MLP neurons of a small language model. Each row is named by its layer, matrix (up: input weights) and neuron, and shows model dimensions 16-271. Each number is 128 + 32 x the weight over its row's rms, rounded and kept within 0 to 255. Numbers have three digits each.
After each neuron's rows, "fires on" lists the tokens most often at its 100 highest values on Wikipedia text that the model never trained on.

L10.up1167:147143128098149148157144102161140100117178125121161123122209084101149152152220090126114154105174108092066127133089120045111157185133148137124129121159128098191142093109125179113116160139132113029184148173184063127142162086151151101118110123158129130097065159164174138163103096147137141125169170132110109093134104112087090139190178134054130095150097154117078177148102122138069130168067034108131189125102129145091133144102128094092109153155130109141157123071099093122092145128166145106070109111148120096068146067104125154105115154199142128126125178083112139121110105096106128075110074139142136069142158143165197160120099124137189101162143116139147119115124127203184191156142183083129128181111144081126143145179094180099140124124092188117132088121172078157139153166105157
fires on: "n", "e", "ar", "-", "ctor", "an"

L2.up350:115141126110127105151124147090142132152123129163194134121113129108089202111133100102160115144107142101148169160087119126136159160151112117137155094176104150151065151107135144101108108163090129172135106080148148159153109096114110208117093182166143123092122209182169074099162092136105157107148181093120166126077121112111120128120106160098079117140123148142158103098133107101117153138058120142092116195110078148080156155125143145065207091149130133086131143122139120125135113081142102149150106119170088077100138104059124142157161132073109077203109108177115106130149118070144134077159091086193140139167180123105151124044134097103137107128105104120137201109109135145110085088144156122130120102204125122101120106153099130127187140071128148147126160144187088143121143113205115
fires on: " being", ".", "im", " century", " among", " National"

L7.up840:098102142137113095085096150095154139125157117116161157138139102143162154138103149142159169173100165131092083084093133145103130124173113121152134156180145088115145093189113094104083198142145129223143125107092150121120183074149100110180128149188122100172136130088158147109129126160170118148117168129153166114088121125146132142142110110064093126164105101091074189168120181154148093085190139140116153127128159117175123177061079194062102064177105129179099099123155121224185147147135120130165114141177070108093156119131116081103138128062128170118141077079106210114141092134166105111083136098147142136114096124112169057148158167110124126083139116119094204162151120111171105063176124132075119079091119114053123092160087094122179133109140181143135093118155189164129146099117074
fires on: " to", " la", "l", " ", " released"

L10.up855:179194172226130162128126101165115139169152078134068122138130140097074127170153131114083208163107171152090133163123087132101167135060087104165122155142128112132109161136189172132148104150116084144108174116102115137145099100093170153143151126158096118149161154129081112093128217127152183152112114138051127118105113138169110146170130091120079133147122163138148088107074103129114103077121094173155123126103079133117158167076129163133116075195157154171116133118122115113146131058127120099106124124234087092088108128132103168096202097138177149106117140107164115108125101122152099156062082083177147137202119089212138119119109047139180112107089125183134177083126092110160123106146148147106121147135135136150149099107073070128144133123130077179119128111175100102133127124124093
fires on: "s", "y", "al", "ar", "mo", "o"

L4.up1080:132149130086181207084067184101089116106131076111123159132152094150166148166132111147123176171067160177107185087112165102125207153099136123145109147174115164124133051108143125121138109140130100127152155097146135150080156120112174132131126111188078181168150142105105092128114115117203177106141138121142093083133119112116105154123137139118127109176130158138129135217061130166113096120101130177191143202093097051155176135083185144122131158138102096147111097154089137117153110109125081121119114085121154129123093145147145147134122088189079112153189096118121134140092131080139124084141056162128117080147092115142088148139111158128200193096135040132079107113142165110149111108105178118140120088141092154136143143144088168038140158178169163104103103143173110148143128081097116
fires on: " |", "w", "k", " its", " (", ":"

L10.up274:095156144136180105098139070108164082180170176117099173125110151113196088097189082119169152092146132102135198134124081121110123162106158125112106141150129076120126133156179168108121149126113106126151166140157161084145087157173185151065097118167161173170129127155107128158120119114147166137099085178120095073075149124143105155171126139076140161144112118152132171112124108136167154131108079090096146098104099092126099114133195121052111096116110127099143102158136139072139140106134092141136176119160092098108172061154170081061135146177129121109123116108120116176060117099145132115167165167145163089114113157104074158117135145081146109117133146127113142134136136140118133138142131048100112090109035118084138087152122152108150151127138121215077139095169181147090150127156143
fires on: "th", "–20", "p", "t", "v", "ro"

L4.up1124:123160135140128113112115110167112121122151100111101166145177098059083129126105091189177104169137175147131134099050069199092149113126130112108146134211149090132112126124149153056183133155096148160126153158154105076134108135060155157097108151134164141190082126078134117050084169087126105153139184159109111147094107114165123157163151072143181138213157145143125153084155140141171088120116112143110132087075126108104161129079178092060139154158142176141143149169074123157121105112126111084108065189149119146109137125106168160142157107158111081157128106128139209159193125063131138159162098134199116113152126137167146132093098105138141114095128124117085120156152155123113132118165123115099121117118134123098120100100080122157139161109138187149073117125191172178123168116079093
fires on: "y", " Year", " first", "f", "s", "l"

L4.up1404:166132152115107160142137159133158112149132139140117168090178072131120145146119105147129093116076132104100111146118116138128222094152150114154119181126135151152105142142172100137134123226150095124079121199125202140105160169095142089121101103138067141159107146077131146078166102127092197097116151111125106111097121089051130072171175121077084083151118133130129155101100128100089123150082072095135193130109139183117112163147106157130094150151137113122116155038122122091220153162118157166165154125153153122115115065118129102097150109114082130129088094132135167096166125089151096124060126114178097092197137102139156133148120133057150174133105102122121180173101128158084038141166135084171144154128099138079092114108095076108120092092120103093183180167108151136125127141183175
fires on: ".", "-", "le", "c", "s"

L10.up1453:165119161152166097137104188125108174143155106220134120133111119085121180128173128154170131133116155085086140148113164125107171121155151058123093095113174120092121109182175071071123137214106055189104117137091150079175113168110171152177166152150105081122115092148080077111176113073154155084153216113131162157145135164116116102106129106119139119130155103148100138110160152134098109156144062155120147159104086160141130168138155166078141114119100093160048146095165147103157067113148156168125136135142181148123120109080111162131146119148125066124104112074143155090077103115160093204165132180122083071175131119171134099130117122133145163151124118135119121178086109117092104159184081120122140185140133089157123151108082081107130070155115110111133128103128143146132139131148194
fires on: " de", " re", "s", " had", " person", "le"

L2.up1164:136143130187138125131115094138109115157099108151117177106166158114100152151134125066130079130112114107127140147090108113150163119122086164190085173143140146173095145139143155088125080158116097177103183156116115161081138108084113146112133082215128171143109186192108144114105157124162154104125089161177168061123105088148119089112112123128133169119114120170137125122154154127120097126090082163170131170143117151157181168117153163120112164070179120085147100111172148145192122115132107172094109214151135172143200051148185170174175123149120144141107091101116133130092115123133117068129166137135105112144093109168115065117104104062155167105168157161140140161103106099149152109147096071152122089096086077078105132127143113082112094088131067177057100109131145109114138119201152
fires on: " of", "ve", "ne", "se", "ved"

L4.up882:110133126124146178174084102118079167148147152079090172194139095131150157183129137168106151155091179117156135111118052163101130126089104107128110144188181154094162095093139118087141174122134068167121163111167169072187114123103162149119122158161132178139126177119158088061129130062133140179104136121167124104111132098111122128109157131155129147180100174218085164100145108151114061138101125178107138109101146133124137115089122148077144099158144127123126158070160123144131179167144087168120088104149163092111078202105154122041129097157173128113123143136126134110148156101177116137108079149086153104124066144135167148126064171132159098119154157155100132133106128070118151122145127166078103106123107129115132102151107105100117096068112120139145106097118133178108139098078190
fires on: "k", "0", "y", "s", "ung", "t"

L4.up1071:080149138151131132130133065091064118171124114139172102154172109109092169102123146126133137113112122125100128127115073131108173165153059054165135161098134115156119113102183140174073152155119135163132139123191138172114159089085149157168171162183085108114163185123107085134101153137121163148153178117115179157158113069094119122131145135084129079170059096140145135148104156149155127101175141204133134105155081190099129079075140217046189154145117139192096113107122124150153090100139173153101112117173082086101109153100160084174144129152120100085136112164130160093094121078127103143134125055136155157145129105188052111129078109137126108109157099215189185108131091107107154108137144136107144097114153125139119153095141123115147099125106189118142113146162165084204080114101068
fires on: "s", "o", "g", "at"

L2.up1435:113144145147121143140141116136050164073198088117100138136164126122188089158141116109127164128130096141151133085094120132196142121168114129108112178173170142125099087121217126141121119130131120096165133168121097126108135083114140151167113135137117110143133113090181117161156087120111100153126206179045167109149144141040108148156129137103089169127111083122119160118072134093114170116137074113079135107143144146066146193135080102160158092156102131169099142124116155126110153095196149125172108076174097118120151101127148113129160076151159131114144097139118160140115160185178085154117108153183132096142126146153147153122136082124156130140104095117139177177113157128154097085173140128117141109155138130077051118146084213150110096110066175138124144200171136122143170106127133
fires on: "ol", "e", "el", "ome", "o", "co"

L2.up864:188180125132174144156089143131145124128160085171148170175106140077114064133153147103120128167100127086169111084152136150147128191160123140126143187172100153092100174122154125157163083147102118161154179113119110120105133142128158080165114095121071154169126165166160097083103108112207160176162137112128127093084104150145095076154177136115145109173093193210122120172052140134136133042083141170122185107105132168162159097137153116128133141122068153159146136072134123147137164105133115119107114202162139103103163141170172139082131105165106153095124113130078131124097095098132095066131129155189128051160132146142078116111135128104164148107113124141117084174112172127142149078126120167127117126176106113100117168150115128053122122110124123110092091153176144148138127180126112
fires on: "ri", "w", " Bri", " to", ":"

L7.up1522:116138124121198109117068132181114127131128076107096149113140124120151165144060135159191154154061165125178130119104181143179123144086109134154151183093108213159107163100120103100179108102121119167153137118130122148141149200178181134058144173134140153157157102121170125112124114102191140161164146108161133135140086102184078059195157171150118145121072171129162085151126148087194117125087078171180153082069141077110148113129186085112102132147150162122126154168121126158148126145097120100128093118134172084050110109141141119167116090201132068154081142214106103150155085062124058101126164130129080044152149113157113106085115176081146124127142070093124138110155130128138117092144137121153142107139091097153074123172131176106156132155126164135156113126150153102157099101106122
fires on: " |", "ic", "k", "cent", "ject", "ist"

L7.up40:096116127162093098184118142098116192149164165127179164084084077127110177132146169148123100177146139161129133105115164132171127099180095161184184140104171121101157141186131128107098150106118152153172200112110136086139160116127098140146108171153178107174161129065185116139139079123141145143133162106170165105116140128136108150105171201091124144115116157069101126106132101136111084169143158158136146191122085154131118107053114085097159159080092181150066089144146101143126119091136196126123123150140153097103101125107120143136123090138139138155152152176151113178166128127060134135123133122096144148145088153116177106051108042125137080144149128135160104186162087167143112136151144142128092121193148152100127087147147097146143091140143188135104041115107100154150143129173112
fires on: "om", "th", "ar", "old", "ff"

L4.up116:157175158149145100162147129120157209136149137088109143121102121165126155099133125111101142153125112135109148110140128120107136159163093144135148106122163114094142089176184176098133105131113116085116175136153114148123119095126156062146099128116085166147137128170111192157179157089161090139114108207126111055126149105078155079109108163076179114163081077166079111090133084134131104073133104101135146186140133145094165186113072118163134151145105111167114110090169126112135157097197134108140128152167142134041117118172086103107133139177108160094212128100126121137129120151064163131086086122137099080170125173162170163130123163136098137110124062103127113184150140142115138144121143121117156101146092113094133129162155111100097081074136173135128044190188122130186174116094120
fires on: "e", "go", "w", "n", "ar", "o"

L2.up539:080126099177117132184121107106151088093167090100112191134121124105110099180117150136106059146140171082073173130116158083159114127069166169139086132119221112165126169217106135129092153138085067108095163087121138088116138096152154101183123138088179115156083116080118142115119095082096119170129157150110100088119145147124087145117150086128075111182116096141097153136111154143095107131171111078117150131153146064165113119124149067046133086102116136093154169115103143156163120161191155093125158182109112198091131134129156117108122096160094140152125078131145125130110088159138135108118126126120168129087130146089104144104094155094168128187151136194148162144096102172130165107150178106050151129164113126103160087147090134111176145122099105119143138127152137176098205126135196
fires on: "---|---|---|---|", " title", " Mont", " Bar", " from"

L4.up1128:109115123139144135136134141077176194126157112111157130105143119152171133073128114128117151128120102122143090109088134108116175141192119164124123092091111138135124136112133125119109118129103121141114142113167110184084197186097195106118132130104143065145114139086085117115063140086161159124073123168134124112118068203179114170089163165083072141156152138146140132145109085076153150117150111206150164206143086145133154165097142144155176137128154087157075044114126147165160113136107175085177153164113114086145143120137135127077155143166102122177101081075146134160141122114121128140158096087136094109147103116116082089067043065097148149182151114157126132138079137163115121088108125099120060127177147138109086152136102071147227080166095142142173162141124147148098083107104144
fires on: " for", " For", " con", " are", " were"

L4.up1306:143126108164160120077120099152165105155174134097125147149143114107102222126110087119117131128093114142048132133097125102098139193132120121162139117197115153135074134129179130107069162175123103139106133141113119143153170061106091164091165098151097153135076182126108097145171119152078092100079151134116095057118121135052128120146150136098103064122137112155095146136127149137082110097074128137074183178094125082174149151125144167072105114133117143135159168093135167134164135132216131161160130139094093172099116084140092135089127107111090147204096124103138183149120134128112074113129185135168148062179086135079075139082110128147146147092092115162114189092098121126121080110167152121140115159167113143146103060134079085142186101120055106142152140107130170135137115115126123
fires on: ".", "al", " L", "s", " La"

L7.up241:109139107138131116183081093136092115093156105145112179109143081163082179129090135111102186176076115159141131147128142097174135160102142141169107222097138132081080141152138067126109148094127147163088176116144112191129157115049190138140135166107135153124136117097142077096117165123174198137092143125076096118143098102111114147138134087107093156173072076142086189140104144171121149122140066118159180155133156082124131161071139146120120146153099134122110111113124113121136151101134128138110093138123082175054108079149222106121189065119135125149169170136124145086117079131128168162115133133152147151088063117180160058126120132155166209155158088133109140096181114171168126102136132094052105137122122136125115124187128160108152119141108120083098117099175117104157145085165109
fires on: " (", " ", " |", "ated"

L10.up1280:111209115089122161140132109127185060058123171106125137127116157032155104122115181135161103160142108171093172191135126129143129123146156140136180196112127139166158141111152154129106161231107083122157136185143136066112079118164134126149116127122152087143091114177175171103123089105153141118078096140119111169091124134116114081168179158105109095108088131118154131147082147115100163166074076131141145127139077126156047109102119114117144133095108151152113175116142117123143133083170170112101198164170105145108146117112140106099120138178164157184075078150113142127053120135145106096137149177101192120142129129097111107138104184136118114107110180085094153092165125170187097093138096112124124090130105105166143155163086190113104118096116120187082122093129104127132154146151182
fires on: "th", "ill", "d", "ip", "p", " December"